Part of a small language model's weights: 810M tokens.
MLP neurons of a small language model. Each row is named by its layer, matrix (up: input weights) and neuron, and shows model dimensions 80-175. Each number is 128 + 24 x the weight over its row's rms, rounded and kept within 0 to 255. Numbers have three digits each.
After each neuron's rows, "fires after" lists the tokens most often just before its 100 highest values on Wikipedia text that the model never trained on. A number after a token or word is its count.

L4.up139:113116143119128100114130147093147136141115110132129116151107125150127120143043161117123122137155176142110128157125146111108140146108141088137117127105168108105121112152172084119097143141137165162156127163111140111133163135094133122101112112101126153098155104109131171135121136107113121140
fires after: " D" 23, "av" 12, " V" 8, " ind" 4, " d" 4, "9" 4

L4.up736:126161134119136119156095124094158083111161132107172200124122142098085125137149156119086144146136124088130154142101110103130137161142172122118130145074163159150160146154144156125131092144127095132130119169125155125151109144189095146099114152144120109136120116118112120163129108107110088113
fires after: " N" 14, " n" 9, "oc" 9, "ig" 7, " K" 7, " trans" 5

L4.up187:108116149115140141104159139163138096134103103148096148093151160151131143120152098119127106141121111162120135111145121143134104127097168145121142119128137116105136142101100103152129121156145168130166122135093105164143106151128113140124153145143111124122159142122141063091171079127098127107
fires after: " app" 11, " pro" 10, " per" 9, "og" 8, "p" 6, " E" 6

L5.up768:156125128126154162174061143114133086115126102164142133142102124161154164089093170130140166143106093150111114152158103149130093183116171123127134128147173163146114154139119077144124158111111126157139129143095115144105093144156096111120128143160130170135124126139118143111127132063127131206
fires after: " c" 18, " l" 17, " app" 15, " comp" 10, "ch" 6, " le" 6

L4.up521:127126132086135153126116152130121142143106108111111181140097148132071166105120084149092181127125109161106136155136113116104147150118125175102120136166149158112144147131116125114137124181128080124146171135128143113136116138177106154130128135181118121113140104114146125127150135078124140111
fires after: ":" 27, "eng" 13, " ran" 6, "b" 6, " res" 5, " l" 4

L4.up674:106140129098080131120108160096130123157139158125160124135116163099113116107197099127124127112124134122171148170155141115144128139138128097124111108134115128129124115130113122093129114140138164123116152122168130090139101126153159143097097146112043096128145118184141135075091084120132137151
fires after: " tra" 21, " R" 9, "an" 8, " Le" 7, "ra" 6

L4.up823:131191111150114119168080091115117136154126176108163159142187127124159135112078120113095124130091100098117157151125123115115105112166095118106126129093154146137108082127099156106128142136101106140109122110120142118126123164135143122135077140164138147141111162134084151088107131131110143097
fires after: "en" 15, " Cal" 15, "er" 6, "t" 6, "el" 5, " C" 5

L10.up89:139188123112137137131118119135083078104146125112120189157121137163109132139144145135112196152079102124139120125146116138139125167128187152120143129131137102121153146140104117084151148178146088115091145141176151162120128147136080122107108101173103127134130132115117149141091105094153140137
fires after: " " 24, " (" 13, " mi" 7, " has" 5, "." 5, " is" 4

L5.up645:159116129103147199137106112128080123114154142132117142131172147157100122104123090147131116146088085122118154158159087088137152152121121108115097124137128099136129121138164113172099132163130081162115105148134132180140105143109162145132123122119166095121122139121093122123176089122124151146
fires after: " |" 15, " the" 12, " a" 10, " (" 8, " to" 8

L13.up362:067134100125107109088143096168126137118157150097095139140083184129112141126138148099125132145170110125115125150140155104087169084147120088122160091107128161137133167136119160107137106140169123142136118155124123125109082108143089140089127149102104079141160142121117135130147131150174174146
fires after: "1" 18, ")\n" 14, "\n" 11, "9" 10, " S" 5

L6.up772:145145128169099145161136132095139131102175124124123150136123122146130090112126082129120162128102071080099105145151058169143147106115109146125152106082105140160121122145117131152157106134141134113122081128133158115168121088099163136104132157134103147144139145159144099087105132131112179141
fires after: " B" 19, " L" 10, " f" 9, "ie" 8, "a" 4

L4.up235:179195098140162134152127085133104146149173129111128110110123128144133141115129121117127122089130128104092123116141106100122143131139114118108136089089123103122160130139133160104162145124129111146129106113112128209158141156155120117110125135117135118115156203165101120178159120115141126127
fires after: " Ab" 15, " w" 11, "av" 10, "v" 8, " h" 7, "y" 6

L4.up875:163107115080176109122156157123144105128144151164167123107103150133115156160121179153136135057147118131104134105169103097139106109157123143128168178108143110146154093098126059119126124127116123105141104092149122139125139132154146114129136150129095094102100111159097177189127129116095181123
fires after: " a" 11, " A" 11, "om" 11, "red" 9, " M" 7, "A" 7

L7.up256:158149113103165111115086128128082124137146136108178156111131138114132091126156168079152088148160139143139137161141109100107145150127094095148110110085113155113101121122111115130130126185143093168141118142115069127111103120104128119130112129139143171105132132166127190182140103100113120126
fires after: " P" 17, " start" 9, " b" 9, " p" 8, "c" 5, " s" 5

L5.up813:132137170118112177140136098111119143126153122138135169051151124144136092150143131150091141151118120108085143175114112131092077118101106130077180134160096105094113099085092106091131133130151112142128132141167155152119128078154122148106101097152110117138123121144096124125155124096119145119
fires after: " L" 17, " R" 12, "ast" 8, "her" 8, "el" 7, " Col" 5

L5.up373:124161106132088146151120092144119152197180114095181109178106116123128099129103071088107140139105122109155129116106102121128138103120100135132151130089134138172135131071089120132162133114138117113112126141108153187157106114121101155094133119157119144121131135162113141128115126115102144166
fires after: " re" 47, " Re" 8, " st" 6, "re" 5

L4.up347:147134110085174132067084109128113092097130150151160113105105147173119151147132066127136137093137110092115101158103091120128091120133121129122133161136150096142142132145133126111144095122131115171149122071078133126106118107181132120110079140129100115112164100178105092115107128090142149154
fires after: " m" 24, " pl" 14, "um" 7, "ug" 5, "pl" 4, " sp" 4

L4.up202:151139130124149149153144154086114122147125142113157136137146170136149178118116146131118116138125137106131089171136122140114151110139159136112133122108148132079117154122131092112153147110121124159121111149113093167119097136123108108096113126151087095138148144159153120152127119106101153077
fires after: " M" 12, " ch" 11, " T" 9, "ch" 9, " J" 5, "u" 5

L4.up628:132118136077095133106105158093163106111141120116106141126122133118135119096105093092116124140083132079099165135161119138124176143158107113127163104118147077157145136116127162153110120142136132149144130151148112134147139101140163125114114140155166100130114153099143114102108160108150096148
fires after: " R" 16, " Ch" 14, " h" 11, " Gr" 7, " r" 5, " new" 5

L13.up639:130120141089110118122133111152139123155203076132093129135153133145133159121129125142117125183168113128094119093112144126103147110092133164122084086115133133114150108096114155113179173088134138119157109143110117131125121086105169113089132096124136104134167133160105153170155119127125158170
fires after: "9" 33, "–" 13, "0" 8, " num" 4, "um" 4, " im" 4

L5.up262:132125151191099124130174099126113085146130171152112140130081112165113136117150096131111149108098118100113110125144122104143138142127128170100112107148161140119115097098126162132138131148117154163155132108115096166111097155171144158107078160158163159134126167126141115081127090097177159134
fires after: " s" 26, " com" 10, " det" 9, "ord" 8, "g" 7, "erm" 4

L8.up552:124156111123143092132114080105168097131114152120135163155115177114118142106145137106133111146109152121120097120116134140143141162157143110144086118141115155142137129142163094171114142157118121120162128129113166134103093119132125106126158158169121127075127154116083098174117157076174135156
fires after: " w" 12, " build" 12, " W" 10, " ch" 7, "z" 6, "ra" 5

L6.up763:161129130109141155109148120126121132154108099108147163130146129142121135119163093120110117137086132171120085099124134138107136143165111093150144172119108133149099159161101094146145079115158097117170096121154131101162136155106178151112168111149138120106109140110109126117125133127153121099
fires after: " g" 18, " t" 15, " to" 10, " h" 9, "ak" 9, " H" 8

L4.up617:132156100077130118113102129133172099170136116106086127106111145147139118126140114119133123110128107101110116153141096134136141104103139095117138130107143077123164112124156144097129153148134127111082136168147119210120130118136130161112164121128120146145161125092127148123147109121084163164
fires after: " J" 25, " D" 20, " St" 7, " R" 7, " M" 6

L4.up566:151105156124105120124131106046112090161167123085087158126127143130098103150099124093145117135126081119111133089122128133105150135145170069119134160114188122173107110159163124095145114128151153119098103179138142116125057110127170128129141137139139152139145118139121177148121145118119151131
fires after: " Re" 13, "e" 12, " J" 11, " R" 9, " D" 5

L4.up170:152124135140123121119121161126122154161115183148149124140130158138139120125163123148130098130098099113127132104184134148114114118118134116104167083118123180164127126158079129122144118121109157148145109106169150128103130155083160152103151057128112165112174115139131119108127125104122142115
fires after: " L" 18, " S" 16, " Af" 10, " K" 7

L4.up3:075112099090152153112128122124167121114126138108139161127139170131072138067128099088123140131109123170127154116149114116176122169081123138097129097135125102117167120089119122114130119143163119136127139115126111107122086095134108042132146127181108102131145124131103100125170102135101128147
fires after: "i" 22, ":" 15, "ide" 6, "ra" 5, "ert" 5

L9.up227:152126089130180126091133173104104151152108142139120151161079113154113117106123151151177115143123132157142136185149119104125158121098160144120113066134113140166116141152146156141146089104139121121130154143118127127108100107126122139103101139176123129126131132113107117139186153123120148124
fires after: "1" 32, " f" 7, "ent" 5, " b" 5, "\n" 4

L6.up295:161178126092145152112109120089116099178113101155117123138080141095115122136131122113103111153134131129136138207156069096116106106145131075131127128098163152121104094130093109064158117130111150144138119176124160119134158145121116133076137128127129102100169156130109123089138158104127127124
fires after: " L" 15, "l" 11, " an" 10, " l" 8, " An" 6, " B" 6

L6.up174:173127106156092155132130126139132107161148126106117167155100130122131125102096130101163154141157126095098105079103106086149185093159132107116106116121108126141052123140105163088108149103151155127114101159137153104184124143169133117135142185168121142129093124122143182076086152125113147134
fires after: " r" 19, " R" 11, "ight" 9, " w" 7, " long" 6

L8.up608:121116131127114140107103136141141111174110112120127149151113114143108139112148117141164148091118106145099147126121147139108119144110112106119109128096130132129116095070092089107159116118159153120154134117166121101111145135087101169113108150120106144123172171162088124111139076101110151122
fires after: " M" 16, " S" 15, " K" 9, " A" 5, "u" 4, "M" 4

L13.up107:124156139153127112128089144131135090130120129125138139138164144124150119091132104148168152137129110124118187107106121102095138091137174112128102156165141087140085138125101120164112086105113128114136127134136117143123112102146108098136117145144121144142116167144126178168136109126137139159
fires after: "2" 28, "0" 18, "1" 14, " H" 5, "9" 4

L5.up554:156121189124165108093138138095087083107161114156109160125184136142114178116100142085138075108123119081133172129161149116128095169158149144151138118141136123176138070119110114146158111132112123096114125143096129126166093104124151095103114170159121115113125151144081135148164153127120151094
fires after: "red" 16, "ic" 13, " A" 13, "amp" 8, "el" 6

L4.up333:149173110123156160111103137144115105116106107101129152127149144125115098117103124124186115130122148148133157173175159106087100113106145115106128184143116134113145131086102114154156152142103123106134121115155130157129126127121082139087110115105123128125114082088126146114120128186148158137
fires after: " V" 18, " v" 17, " Te" 12, " O" 11, " P" 7, " Rep" 6

L5.up405:107162115112151153137073147109124142123154158089164080151105127140142130154118120116143133117151104147113110149148136111089106099128094084115166096103122114085102082124084103088177117165092113150149123109126111135118117153089124134104115135131101087101158129106127139114120118101091202117
fires after: " a" 16, " cl" 9, " gen" 8, "a" 8, " o" 6, " de" 6

L5.up129:141144140153136149157118111136110154195141142085150139107098140114123152118106135097130138106135143121115128131109094131130164161123170111074116138115151075138119134092159131132138122147097172137140142133128116146151105116164127113129132107150158162128152083129144092148117124103102177103
fires after: " cont" 23, "." 9, " e" 9, " add" 8, " Total" 6, "′" 5

L7.up883:119118150193141183137100161124129128133163118104138133094132137147120105158137143098106101132146126130146132162147093110108152110089103128106122128095174108139119135119111155148131157132065126172134123171132095116112120141128171098121147157128145151144115105135159111114124093129098128186
fires after: " in" 13, " C" 11, "m" 10, " under" 9, " F" 8

L10.up322:133100138099169117138113169096081127114116176125106100119122145164143155094123095123124142109104140142093166116145104107145107131119135151122167132111125109137110105113138128139124154121151110165181115133173127118103134155093118118116085144104111126149093145152168140106125105128110112139
fires after: " " 26, " the" 15, ".S" 7, "ers" 4, " to" 4

L6.up475:134122149133141185135142182166156101118138177128172111131139124101072060137148157114115118140121115118105147147130141144157190120097118085118105137083123142135160123087099120108136089184108083102147106160090115159165116090219121095134135134109083120097140109131151127136131109161144125165
fires after: " No" 18, " one" 18, "on" 7, "um" 4, "p" 4

L7.up419:129168137095163098124110137079165071144148160128108086099145133134114114132136092106081133087121104137109132101169119112113132121091117064147189123126157100142148136101126101129162121158117123156124091102129167128161128107121144112075122109151102122115147104121115130113103135111133155160
fires after: " D" 12, " h" 10, " O" 9, " H" 8, "t" 8, "e" 6

L7.up573:145161148168119150148088146133138169138157115136124125102138161136132092115124102072101103122139105139121133156135111113088138105160100106123110126145123103085153118111114114111158085109155062159126135142160102136145143122139098146110140109100088158093177101135109135136152118099135141135
fires after: " B" 20, " St" 8, " R" 6, " L" 6, " T" 6, " P" 5

L4.up109:145122133137173100128142150169181116128111157123144100134129115118138106134124172135098115111100090110125140111151069192103132140078139140096133144104090113094133125098136129131107110144160116170122153118092165149104136132119108158106122115119069156108145067172166111137155141135136177138
fires after: " S" 30, "," 28, " At" 11, " U" 7, " I" 4

L4.up49:144130140146168115134130090075106131152113142110166165142116148155155192123105148077124123083104082169105125187137107099132149152119164100115153118128144144169136125140164118112131166152118148136116142151153082092095163100108118101126128138142129118129095109130154141137117103120154150144
fires after: " D" 17, "otes" 12, " V" 9, "a" 9, "ad" 5

L4.up310:147143105130143111128129113156096100137139087119153112114110189130111122098150129125147122149123121121134120104169122096139157141118147110143105147122164141123107133084066137138155114141120123116127084161109103114122092188138120147092141158138103139160174124111126131085151111134126123104
fires after: " K" 18, "ag" 10, "ro" 9, "e" 7, "k" 6, "z" 6

L4.up735:137169103120153133087102124151106121160129143127162081168109190113094160105147133148124154100057112101124141190138112143131156123155152139106122134114114111095079090122117145098149135158124101100151161147130163152159098101133106141100122146143087110113141112178148137096096133117161155156
fires after: " b" 18, " the" 14, "an" 7, "ust" 6, " new" 5

L4.up582:096085105144140108153130156114101127099091106114099110135123150184089135139134107120143141151100118116153111135152104118081139138147110097131135133124136165110153152103133155115081100105115141138178120119123140166081086099111138166147089090148122147110086155119117124136158136131122120101
fires after: " ch" 17, " Ch" 11, " det" 7, " pro" 5, " ex" 5, "er" 5

L4.up283:131167145099119121124146127121118088156188136134076127130154135123124128117104170130108128128132107131126141082129124157110099137116177143113176099120121124130108141113147115129152148154149117117131132101099108139154107102147153123090176101138133095119104183167080138131125079084139126163
fires after: " a" 25, " ran" 9, " h" 8, " of" 8, " A" 7, "v" 7

L5.up57:127121130104101180140154139149187129140130098113131114107123151108125182135123163142103151144114163116142125158151106115134074120065136122113113082080127158146093094124106091122140155146113161145112148138151135103107107136142146100086150116106124079134118120182073110116096092130129173132
fires after: " a" 39, "a" 8, " A" 6, " ra" 5, " R" 4

L6.up491:162139158114138127117083104134141139117132147141115148078122152133102125146164138066168072125137170135130117143143120138141172134112115115123132135121120117125126145144128177125136100119122072146176127149166169137132111057183119151124089143117120076148114104126131158103107110147137117180
fires after: " st" 32, " s" 9, " St" 8, " bro" 8, " b" 5

L5.up219:162136128150128115119141129098161116161100101121075148132133112149155109109101134164104110130139098150095134153097126115095141123113106096092145133108138132103163142127138113151153162111106107122140169132185156162137121134109141156122131133121081104130148157144116129100148102104165144162
fires after: "att" 19, " d" 10, " w" 10, " two" 4, "ad" 4, "th" 4

L5.up166:129123122101142107141157121120133110085131165118152133180143099144150126154104119134172099125132115150130153114118122139110121141095165109150135092141157148110143123143137115102128116141075125172174108135102136140141143134146122121121139138153102169075165160141154147146177179117131122098
fires after: "." 17, "9" 11, "8" 9, "6" 8, "5" 8, "le" 8

L4.up843:086128183116139113145140109111123120166122128146164149109082171129139093148129109129109138153119160151124128104161090115131123102154151084137095137133128129137107072149114100115125148135130088101103075179112112133163121111138151109114150131152132109132113153111128113124139120102100138118
fires after: "-" 27, " sh" 12, " R" 8, " h" 6, "ar" 5

L7.up140:112153134154123123119144142148096135113132116155103158136148129166105082136123114151178134137116116168073129124107106117143124136120139116129109121135119149084110146117118148082139120132124078130153126166157132129153104097153085140123113128159130136160158135175139139079159110108106106149
fires after: " st" 20, "|---|---" 11, "|---|---|---|---" 9, "ic" 8, " St" 5, " rec" 4

L5.up428:110120125130124129096144131081165152155139140121157151095160160142111132129137131140101134125133140099091152119168110123140130110130113109118083122082131115059115131104113102098118146122106114113155125211152144088112166173120124185123151126110144061119158121152099127112174125104110111120
fires after: " N" 17, " S" 11, " A" 11, "ort" 8, "A" 8, " M" 8

L6.up579:114171141166113127128138170143137128127119140156109099147179116141131150128124137166122116127113139121125115099165098129130092113140144110080101077125138119144079110156097110104173110114160134146131125133100112155129106125163133128112102134134137058103117152136128105124169139139155135147
fires after: "et" 13, " n" 11, "ical" 11, "ent" 8, " so" 5, "il" 5

L6.up315:194125115149156189145117140113132086132124145106135150108101110164144146159103125123096105130118096074138116142161094136115129125126147128144119133152122134126105137140119142115101124168123123109147166124107138144161142096122144120119116142096140111106098176127105144144104096126124162172
fires after: " f" 21, " c" 17, " h" 8, " l" 8, " y" 6

L4.up75:129152135081138143117123125178143145145158117075136152143151172124085131128115096100135096115152146122104144127134123109131125127139149189093144151136097179176106144141116139161127116113097122170127126113150146125136102130176160160079135163179099160117142148113145164119128162129166137103
fires after: " O" 16, "om" 10, "ff" 7, " re" 7, "f" 6, " part" 6

L5.up286:124128121095121151163112132152138112135117156150142141131143148149137121121158142090139157119126113148129155120130131123124116151121136139146106096124120096146131115120119141155152108102129080145130150131122110092133098144160146137121160135148104161112150105132148171178161161069138141127
fires after: "9" 29, "if" 15, "0" 13, "1" 6, "B" 4

L5.up780:103155138093102127115108094140111142112143160107116135179132178134105158088093135127136133134102125134176156097144141128146150168123170135128144122101127139122056088120154107106128099129171073140112135143115054148116094108143123112103168103125146154157128176142116151134142133124100154137
fires after: " R" 15, " re" 10, "R" 9, "-" 7, " r" 6, " G" 5

L4.up337:136088163081111156121124143121097108125150150113148126137177156110113112124136106090118154142107118078130113127137134144124116120137105187115135163168126139142134108146114102173132126133117136156175145138115114142121110130128123166117152052131132116141130125146140121150127126140098141129
fires after: "9" 14, "^{" 10, " ex" 9, "con" 9, " (" 9, " com" 8

L4.up30:117128115094145113111110136110148109124110118151083171152138135163113118135108138133125115158126121119116112154106126102118148163136135159109112124167122103152154099139123144126095148146133121138137164148147117140090118146144078089131079128141168130117165097113130154132154141072138149121
fires after: "b" 17, "ol" 9, " res" 8, " v" 7, " p" 7, "f" 7

L9.up211:154103128086138165084105104147166097112131116150159158150171113167135133123147124132164148077097088142117154132141124150138097131099182125091113142099104117113118114154138135130135129145141125150136109108155114136149141106085135137122133132129156093112134144149139153149195121129137161144
fires after: " t" 19, " to" 12, " mov" 9, " go" 8, " c" 7

L7.up695:111145152116151159127154122127114092153092164081146159128130131124149136113080092152146139141129093117113121166146116122106114149156151173123163165139131124159137117109105109101171130132085100116135124137114097147131129108142134096099106110138121137099130172116162163165156077133152175119
fires after: " p" 15, "amp" 12, "ic" 8, " comp" 8, "p" 7, "ch" 7